config.toml
n_layer = 13
d_model = 160
vocab_size = 8192
norm = "layernorm"
qk_norm = true
init = "normal"
init_std_o = 0.0
init_std_down = 0.0
lr = 0.00603
lr_mult_down = 2.0
grad_clip = 2.0
decay_fraction = 0.903
decay_shape = "linear"
MLP neurons of a small language model. Each row is named by its layer, matrix (up: input weights) and neuron, and shows model dimensions 16-143. Each number is 500 + 50 x the weight over its row's rms, rounded and kept within 0 to 999. Numbers have three digits each.
Before each neuron's rows, "fires after" lists the tokens most often just before its 100 highest values on Wikipedia text that the model never trained on.

fires after: " at", " the", " At", " St", " L"
L7.up604:565501538503521448446565536528570508399525419555490519585415467554575552449495489513506460527510441497547502408545504396530493463508564455450459551537561555574480487486500550504558628570509452565469496448467455591633513430530440560493525547449524606488449539471497494440386413469425482507575426537425404509507547528434458486467472507558470494442490508465447467465464538582586456546499

fires after: ".\n\n", " ", " a", " |\n\n", " |", "\n\n"
L9.up259:504526460508532524564489418501584567499446502502396593500562444582519551526418532500576509424523478443504479485471636534486460514497430508509485584450521488445565517434427551557479548522458555530493482516559584544462534463468505469551473598528525532515480530554481480504489491499653567537554521497449499557481518380445455516528487458410497493441480460484427449439427468472499379499385

fires after: " |", "|", "-"
L7.up47:415550520446455473574483442538456675486592351514452483586500580528505500501507545427485542477511588587420476521569597484518488518493505524451537514431508517522511424523573531537456447558442415472482531424595527566410513463516481494518500496536492563511486475554593572490548441507517540437514491504467552519493447453485430582451492629498446385541482497565483480587478407500490534502432

fires after: " the", "200", "The", "1"
L4.up16:533529553461497437483376476513522489439401491548544627482515457492519410556547501496502434476523538511552483561529423477470503365532416490448481597521586543498487560468428590541501506565483511523473468500573505480511509529382515566471502383452495594497522494573543492560489558457560441555470560507442579457415507592542519400549474503488523467523497515596523482430466406573510550476482

fires after: " ", "–", " |", " Team", "-", " UTC"
L10.up229:561463477447515375492500523543558529479449528512621583423510468518368492423484543514429398570533500598446506588567457545452526438531468450484448527513491461554515467516460545527511444610489447535564523457487561513488555408532442488433449460506497556413531494475589544434563487475524571500601455485588541522473555509497468465508493496461507470455525479543470635538486447554516526518444

fires after: " a", " the", " his", "–", "200", "201"
L8.up304:571497497482505469509470487475502487495406499577509488541499385388500414384584475543456467512493546515566495451536473611435511475429464560545588542527498568538549623505544534506543585608541504442563422451564512445515623440479368557536533401488511523505493531446506442522468494422553549473442505418497491446451499509478433471493503522524415524550470539498497492478533470535518564506490

fires after: " ", "\n", "|", " |", ",", "-"
L9.up290:497535569344488470538468420409532515492502559577482390507472572521455458481479483500459447496609477549514503500536528396561487514386527491474477514459489448543596452472531471544502408492497496479561539483514600502440490486559408448448540551553535574466517504479492475469536493464367503470500458439583626511463544472552402534513472543494569529527436521549505493486498413501535492524508

fires after: " L", "D", " St", " D", " l"
L7.up261:464528442539590470467497442552480454461465437583488537558486486579475512421533605505545507485568479528480519453650497508508583522439454492501471464506543572583563418563575503525490390512490489524546472494522508583592455527471499443471541508458572494447542523514451414422519442532426546497446475540452413423488525459574455553490383511615487491531546427467453514493481481513487403494503

fires after: "|", " |"
L4.up39:404525528430552531466455481500579510490557549566450503567477480511455499430536552428460591554504488499439479559495472410474477424467532471574498475477452564479487446460486621564536473499572500598541544495431550421358540527511487483565493478483485461484421580531556504477607463588416578508597465445518511541456496460427469469501384495493605483493574514531533449498448469476516529484440

fires after: ".", ","
L9.up475:387422443541406561529435500497506516398466568486520519518613480626506532484590590514419556446464477459508442523445511531522466617515504534489495578607582439561505508465498500443479526549580441452499506511511441463561497557569494482498462460484469397573513465469576410441421530555523396503500572488485591498508494448491490525488466524466532358452567477469524503449462479463458579583529

fires after: ",", " there", " it"
L8.up7:486535517442521536495489480518432508562544530462490445468520564553361480502522542558434558471588434539546422479487501454452558521538400550557517522504588487490516394550521573564628634551542479505507519529509463537465515468527499467620437483509538559445522478514471469433502517550489450428493556538504442567407485538463457343445501474468483539483529501470505452476481552488378521475526

fires after: ",", " Is"
L9.up471:501456479449529457561486480437412452517460529483567466507580616539437421487499586492524574543466383456472525541524479487488491570556601460503485490431469479490431541518510551485541467522432517460484511505475467560505492538567499485555452508573455544555536543563549549404563409548510491476596534529518567485538518435464513389473501519449453366433463562477482494486493499536417417458506

fires after: " was", " is", " been", "65", " became"
L8.up408:553563471431528459478426514447444570450497522489484486563482590507544534649437540533517518479454386537519527442481554478511538451527534525545464472527493495544507481446450473501485513510482517462452572552511397567548444533481464561488457578532434502480437523528373436467445506516519588433500553553481558428468514420556559401533468473544474533490457439553470524449483485455495534476455

fires after: " b", " f", " F", "D", " D", " a"
L7.up238:465564469511543422545509461583431477605495434518531530546599552465466464459555557544495476462546475566523499519501516629507556501467527419401521516512489571557448537591487505504422478484528531474596505555497488530547422545471631541482503459593408487480525451480412486491506497409510525508503435437522469577530450505533405458468430377491517624437533410482405463487574491512470457439511

fires after: ".\n\n", " he", " was"
L2.up540:546640524503491533485433507511528526493501598444471541423484492483523486492486451529527588402530438531496470500447476410494580487460396541539510541457512506509559450484521496607468560524566452532553471509456480458480453425467420424513494621536480521444490433547395473433465591548572578504517500465465460455539447404568454504451518505497452431455467578462434527440560481497493547452468

fires after: ","
L8.up45:469444544455561532473487497476454544515537506448557474479598559585523505508495557533547481444456408448557476480516502473472565588452542468451526582547483462505588500531485411473533447514413538543472550491469449522491519526507449434547433478425582557414548529477574528489444511519545370465531585506583595586568468556403531412530554504507511469454519529471507544457485488422447469482403

fires after: ",", " |"
L8.up572:432549562507547432509486522559438544490503575505524463413440527509531442432505550462553582423465470538535472540484494552523465476512490542480635522456479524530498469527449427442508485394356499479466507502490516632465480538475491543516509460495519575467552518516594548452473498570500547512430567483512611425397507513388593425506509520474595470408469504556487477451456468540520410503478